config = dict(
    positions='rope',
    rope_base=17600.0,
    attn_scale=0.125,
    tie_embeddings=False,
    optimizer='muon_hyperball',
    beta1=0.95,
    final_lr_fraction=0.0,
)
MLP neurons of a small language model. Each row is named by its layer, matrix (gate and up: input weights; down: output weights) and neuron, and shows model dimensions 0-191. Each number is 128 + 24 x the weight over its row's rms, rounded and kept within 0 to 255. Numbers have three digits each. A neuron's up and down rows have the sign that makes its largest values positive.
After each neuron's rows, "fires after" lists the tokens most often just before its 100 highest values on Wikipedia text that the model never trained on.

L6.gate409:102104180104158129159142124097125132160140145117102093129122079115133117142134122108161114150126102114117106113117155128144123142139107131101104128124126120113167145116147163142110109126105110123123143079169105150132129135150125130151057120173145165137111130125154146143121150182147106124144134085102100138105145135109107133119156102112106166165106115180162153140128150103113140055122074141130130084139103163115129159128153102139160157148082092145117136130105077121165117104108134106132143137136072144113146161156151095118130149082103133151156134109111137087156129116081145119
L6.up409:141156125128120136136148096143110078167141137106123179095126159160155111112140123084130118120150138107137179142089112061147151161102102115154138106113148115110124160174142153104154119149129130085138150129146134073154113143163113128135159122120128115115165154111139147091165113123091134155134097132090135062132134082106108140115117137112152131116162181106122115139125104107129111164179138141155132133111100150096151111145125118096107145116123193086109158146104128132113115132111174121128143085100154142080165136091121111113126153134124156129095107144153136119101129114111130134
L6.down409:120129164109152085145144155096095098146140141106097125141103122121147116153132148098144112151146110130123126119112109107161158160121077128114130145102128108107154148136142161124135107130101117122151145092175119112162099160154125161150053119171151135123136144095150131119118151191130070137133143084091129104083123104118071156128196117106097164150133140119156138134133129088114142109142090163133118106116091163116143112154124107145156145119092115132107149132107076151107127087100144108133122154127087143108143139135152093133166134103121142135132119111130108106116126112071133105
fires after: "1", "2"

L9.gate88:147130147126094093158150101130126127183160115132120175156151123130146130133114128114100112129120156164105120094073094113148141115097148143110125124124126089119175112168150141129098153089150141103093136115107147160133116113186158084138109117160155106133184106117148109168101160130100127130123120144121128121129131077124111092148110152139148152120118094102124149160109144095062147130156131145161157134120156168115138151112140158106122122131137136088159135162133121154137072151110147138085111122147093139121121069132122124137095182117087123111155125095111114124099129102129125159
L9.up88:139098146123135140132125104118130120126150100141138118144130133121158144162112128121129100122150092120099110130079134115115167117133109115081140087116091115132147116197175172138096138117132138077105163150108164150150172109146204101115122144135160167119078106132151149135085127084081121111131106124123121150153154115130112106128130158130126148177134113138134171138113116101135177134127130119147160148143107140126092143168087127107144142097091143098177144111127122116121113083141143119104130155125104139121119129149115119157130128092133179201107120104125136112098118096095126122
L9.down88:119117141121141136092123141114124122086094138131149087145133120078112158128126151135132155149133122120140110147153121096122149133119119081111171136138141121140107118138153102131126119144092156112145130150125106109122154155096111121131081131095137149104065128138124154111087062135105108132140134116117117155098124136141126160082160143100129138141124166132112140110143141137185138160156118121112114128098091144183112116177122106121151103110112138191124142105134137093112177107143094075134151157118086112120152180101124106173171057115140153147106107147142114147099128145104104104
fires after: "1", "2"

L16.gate69:169131157178128138141120127082126131143102145157176160123125122161137134141132171137145123095166130121099140155116078109118153148112110112123152132142113097130127143113148111145144144147109174144149135132099138135126098148154169151151132140169092087115146133156130152119147106145123108182118186136123140122134102174105112156111155134093119101125169120133121130134119146130162069166141141134144152124166150087163161119122112149131126145095145209137108135088127126118129119157122170108142153107133163107118117156159117115096109167118146104131111164100102098160160168111094102149
L16.up69:104142113196126117125169107116117056121136143119158133136096107128150104099101145105141142196145115118141123139136107123087077112083123118105159127114120117133159096126108128122174145119075166140095107133088172117088128111148115136114144129122133106119131100119123135074177137117119189104153130112127123099129147154123111090149121163143099132099140150136153119189118119169127089124110108107078152125153140134116130178148078079122128124092161167120153148141121119123136130131129142123110130103115144122083117120120126120096077147130146157112132136125111139135119123111149109155
L16.down69:109095133130105120104146112152136078142125096131126114136122121184129125152139120096115148144155087127116141141167134131058123177139155119120142127112119114147147109104078114165141157143080138162117081127170124132109146130115115082142146148115142145148146155057126107119139105095091155130141146135113177136129162120102169136093115122170143134144110120117111137158144127159123114112100125126108149114093159123116103160158134136145127128067145141154138133119115128132148109138095087172145113086133153153124127103173099133156101142100082151110123101147116127125077161103150117176
fires after: "\n\n", "\n", "==", " |"

L7.gate101:162131162175125151130134129095143110169107151146131099147099096145151105136155163156123144165134147105161104140091137106112116092078157106129153121120093137097149129171163126080146095150123120143139109102118130105116175101150144133134131127139147154097127097101118128150150134110097124148161146090130117107143126166106131100118184141153158127136151101144135143176124130114155123108167123167158094141168102097139098144099127158154134178094128134120094122084144129160159126097116160125137149101131096156118091115182151119089133094144128097107144099109124136140127094101139169142
L7.up101:153146162136123134106100138109117151195112149104124102151126074129157104150148116135103130135103143100115085112092161133115088084097152106194147110144111108145159109135135125121141125134166140157114112141138104133134136134138119148116096144135119129102142122103108111126135126158105127124144115102114117145124103164098130074117154161144160116163112136105105123155135161107165093106157138107073139111143129090115094090132114126151136101087124131137158134134152099083159127085106144090121140137127162147118143155168126144082096137146107124110147091092149186173100094158133147163
L7.down101:134152139133124126134093119141130171176126153082115119122130075142164142154131122155103144157118127112102086106116159146157117100140125122174167110110124128152122111150129134117125115084157151169150120129170127121111126147168086130109079129087128087118112108084098115149134115111126113134114124140131137144110107116089120108136132164137147127159121115156102141138135140127136109131113144070081130135115109112080127091145087136134112075102128125109145174189174150111134156114120135094142136120144115098145119174151098137101102154136090120094134164125140176180106128173155148160
fires after: "\n", "\n\n", " footballer", ")", ":"

L5.gate111:130165120088098146120118145085147079128099144114132111114118139132118151139136123128157116143086089196145128157085095136130111110122138137114100135126131107174118170123144130127126144120099153157143122097113142137130134128103107114081140101164122107156141100134135114121100142141117138170126138133134124090109075151172111117117160116161106128115120113140138170149115086191106114141142106100149165094104165148087155097143164083130082095142136114149104103104119124122104082159143143138087131120121127181127142122080142086153113137157151098130095121119114133074118116148133162133
L5.up111:153163081108108173164112124150108124133169106116128112164147093161129102171153111120122103145094121117128122138120127113170117171137107095114107164129083122179135184163094122124139145109139143110102156168111139099126090126166127123116108115142092127105104120146110158106108115141122142135130143114139169095117133136187097144117111138137136159122152181105107086165123107139134176126145173098146105101138119084114175113111135126162154111136162149119142163153117149162128107098127138146084141104142133161162108116143149115114084166116101150116094148121123159119119135094154139130
L5.down111:157145113147159144173112115162106131130172090142138113148164095136127086176165127139118117143125128098102114143169144126142133182147098124126138164136084133174135153143104086096137139124137101114087143182117146096089090139143127126167106139115104118090103133123131147102124112128134152118128163132147147134138156142165095162128092137118118166130140165099113078159126132105156164125124177075125076096141106096130138132113096153161160140131144149103146172144116157161143117094133130134116137109148120134166124145154136141099096160121100169128138176127132162139144129098135120126
fires after: ".", "s."

L3.gate247:098129107169070145116136086084130155114165118090072102138122111142126129105152162130122153159130149149179148110128158137195138115111146099125145119124100143100112123150087119144124090130150111114141139118142117118104121098154153134113141147153153125093157072140115146128128159146149102132119157107155089186156111107147089104123126158112145155144083154117144109090105098123087179105163142124141118166126126139145143174120135122095089138162126146113124133126158096140157104121133110115100105104105172120111106074115154098091127140110131106147131124122133112138153154145107145101
L3.up247:108115114151110137127123105109137154100130088112088084130113119166109075103148181149110130138127143138120144110123153147183172122098152132122139128156103155084119112208111179135103125129123088125141170131120131150116169109145140168120109137129137153088133098134109154124120136100164144138146158067164090184130119138132151089086134142107140160143114125099142119109130111107152168134125139126150118152154141130145153161102111109131113152147130142120110138122124117120171116111112104146088127125078139133126110105114110083117129141077118113188139097141097116126123145151122158087
L3.down247:139124150108141098163130157177150117126087118146165141127136139125110091150093121131115113084125139106053117149128122127100145142104125149121122147152135120128108118159153182103119168137123110149094148134098165150135157142098115139127106117077123183152115193113112121123132082093130184134133123112134135087080171117117173133109126127127108099143180111141098136161152141110167098167084103123125110112148139136142126110134104131188166117114160123156114129124090147115121143130112137154134158135118076149165133168134090125167124110105108139159133117136100137124130116129142128112
fires after: "2", "1"

L6.gate175:107104140195093163117140141105106154130130145136159146144099145102086179135173142130115134157108117137131178079121146078112110101138119141127154134165168146110209171135101098140113118162136122109100143145138159175182130114114130114146141111113115158125141130104105147155136167111131131097171150144159127137113116123107139101102148129147106163115130122128128150160109155088087163116127104159148126115133127100126165138149119135117108143142140103114130095164090117181150112122131145110122090137149148134116089139133141101127132189129142138139180140120104114140166141147106133147
L6.up175:092124112136109120132149119094156155130145119083150135090111114132145133099164114124129135154178154128131148157122104099135158140103119139137137141112146159081113090147127151147128124072128121075098177125124110099093135117159157147120141116135115175134107119130139089050123148135119111091141110153164134129126189127114143132144098125150144156162151103108111128115129134141139104146135160131155151161131079175110095118104139153108130109120167162101115152093112152090094154123148121143103159101101074158132154163149131151072141121095138131173111112152126121095103135126129135136
L6.down175:144151119088167104117116123138150118150133107089118116097134093151178086120114121120141122094181147117135092186124103155143140141105117128120114129080133116098065099116139145127147142099114119133154161137109111110078133134138130152089090136130147117121112124147150107076141106156118114139115112121101105117145161117124120161177105121104143122159150115113104127097132116180146103122149154099111144172140096174123077098120133123153156117134131143122122164079161126065103149135120116153114171147094091141136145125136121149096120096102113114145075134141150130087091138103138106124
fires after: "2", "1", "\n"

L6.gate383:151192143156141156121139169115107137115096159150064154154139145156147152130112130160145105085146147134139141122115089121134121088124105121092191124141147189089114126145129130082164137162105157106101126154110140094165136157101188124126146102130139099149144118155100100144130164102097110095095088121089144136082108122106115147112082119147145139106139145128103112144101100107137100139153129093112068098150094116123150163172123095127119138110144121122087121129122124169142093132132114134075100130108129118122126153145110133129121123141136112123126118084108124124134136097127134130
L6.up383:157108133157112125113101138194137074089077131115123129128153100133152134139128133137158159098131133118097106082088125132114113116146106125139142106085104118112119124105168153136139133108128126161115077175135132155126126125127121095131114154138139051136136115128166111133111104097135112102157123089155141146158108150143087139090137090143101094129148136162146150117121101128130100138129134117134125085113122157138120060126113111107150146109121122150141085113135121153122122144186137120117150135144129111102142102168134147120112107107109135087115165123093126076164156053119090143
L6.down383:167178127119101164135136144142125106101123148136127143141156118152137122148113115169169101100133144129113163121081098112106106100114074159113176131139143163094095141132108136114151118140080163113116092166123105111167140141114153130109153110163155095121147119155114103104105147114123073113117120108099134149108101124138082140091088057137134122101113149148123101121099080114117078131117127125129116093144096163132142131150164119121149158131147122125095107114109115176133125118169124127070137139102108159128132115164083111092127121152113126106115158112100135095147124094098134121
fires after: " | ", "| ", "; "

L22.gate311:157134145090172086165099106131103083125145132132120105128165098141124166149103112121172105113159123122109122118132107122106137119122120123135138170144122121108116134122148167138108125107105094139117074128173115084142133115120143111132105161183183142108131138135139093172138159118135152137134123099120171127135128171106145132105116121173162131111166127120141123132098116117137154119163142131144111088127146138102146086094133107141130131113097097128122063199164105123129108132124127173111116148186116108116087120135105064111139132162165120160139122127139109138117116078108100125
L22.up311:127133136111134150087116142099132143137084164132091126109070126117137075103121108147143114157129110138143165147132157152127117194166114182098133144108130152092142148121131136148124170095192136106154134128113140128135145119110106168114125146160120069152091140107122103150120169131147103104115114108117131113166129151110137127122133118142127086167156116113132137151138139142149139101114162110158152094134122142118115125133131125154114160146143120096083171113107130116071122158134158090095127121127160111097125071160082101140142104105134119113140143156119111130145080099073108113
L22.down311:109141145168075104107150179145168111144135139162143152130162141138116115137129161087126102162115132081162089170106140130097100142139117131113130125126138106115148129144095147149087126130173108097087120111113152127195130097139122133105123111125143130135149122146170107133126144109116164177129159101168139131123114118126153147116144092120125085103138164139126103110152127117116149196120099143121116129158143148141153137116163097134175071158141126104126120140105139162123136098171134178109105140063102103094151134124151116122124141126103096149105125111163125106140118104097093139
fires after: " | ", "; ", " pro", ") | ", "| ", " "

L3.gate203:087169143105171122120147136110131133130155145160141100164111136070132114142171143095117108129141108138125099155077139097091146089127094158141133079103114160147156161106116110152132145122105138173134070150147112101126118152148113088094161129152141103111130108132141108144147110157115087106154111103115117075125095142111113113167142119134155119161175106174120113168152152116089117130126112134158133137132100119120165144189099103107174109124184131140149109113144133156141130150119131135100125138146105127130142109152113145100132134157120109087136159109125135130126117119181172137
L3.up203:133123150139145155132117081122149159133149160159130140150125131123179080099156181110154114117158146117123097135083122112073115091122114129091123090113113122166163142142130123113122130085090133123116088134134150110125114151133127080112140116168122109116117073164117132141131111164102104116152112119097131087138112151138150106163124136164168156169168105146086092145169145125143148135113088117145133160097119104098168143150117094117130146104182148140151093130107111144145150131116127147128132136164101156135113139174115169123104163129140127079133143120115152160150099148167132112
L3.down203:127098149144144130168108083134156154116128128138116153113100124152195100110131179134150141104143156125092104148130114135096111121112140127097141129145115071143111116179155124104109135077108114095097108118126171122121138122122138106139103118134114130124129101168101142137111122143112126113143117140118137113124157152117150099147135129184142161147137112133057086104162137147178166132095092108121115154109116100133154138124130106139119145079147156136148102161088111135142150130128109169158142121154128179143099159167095142141103173093119167125104135133093129152184121146118118091
fires after: "\n\n", "\n"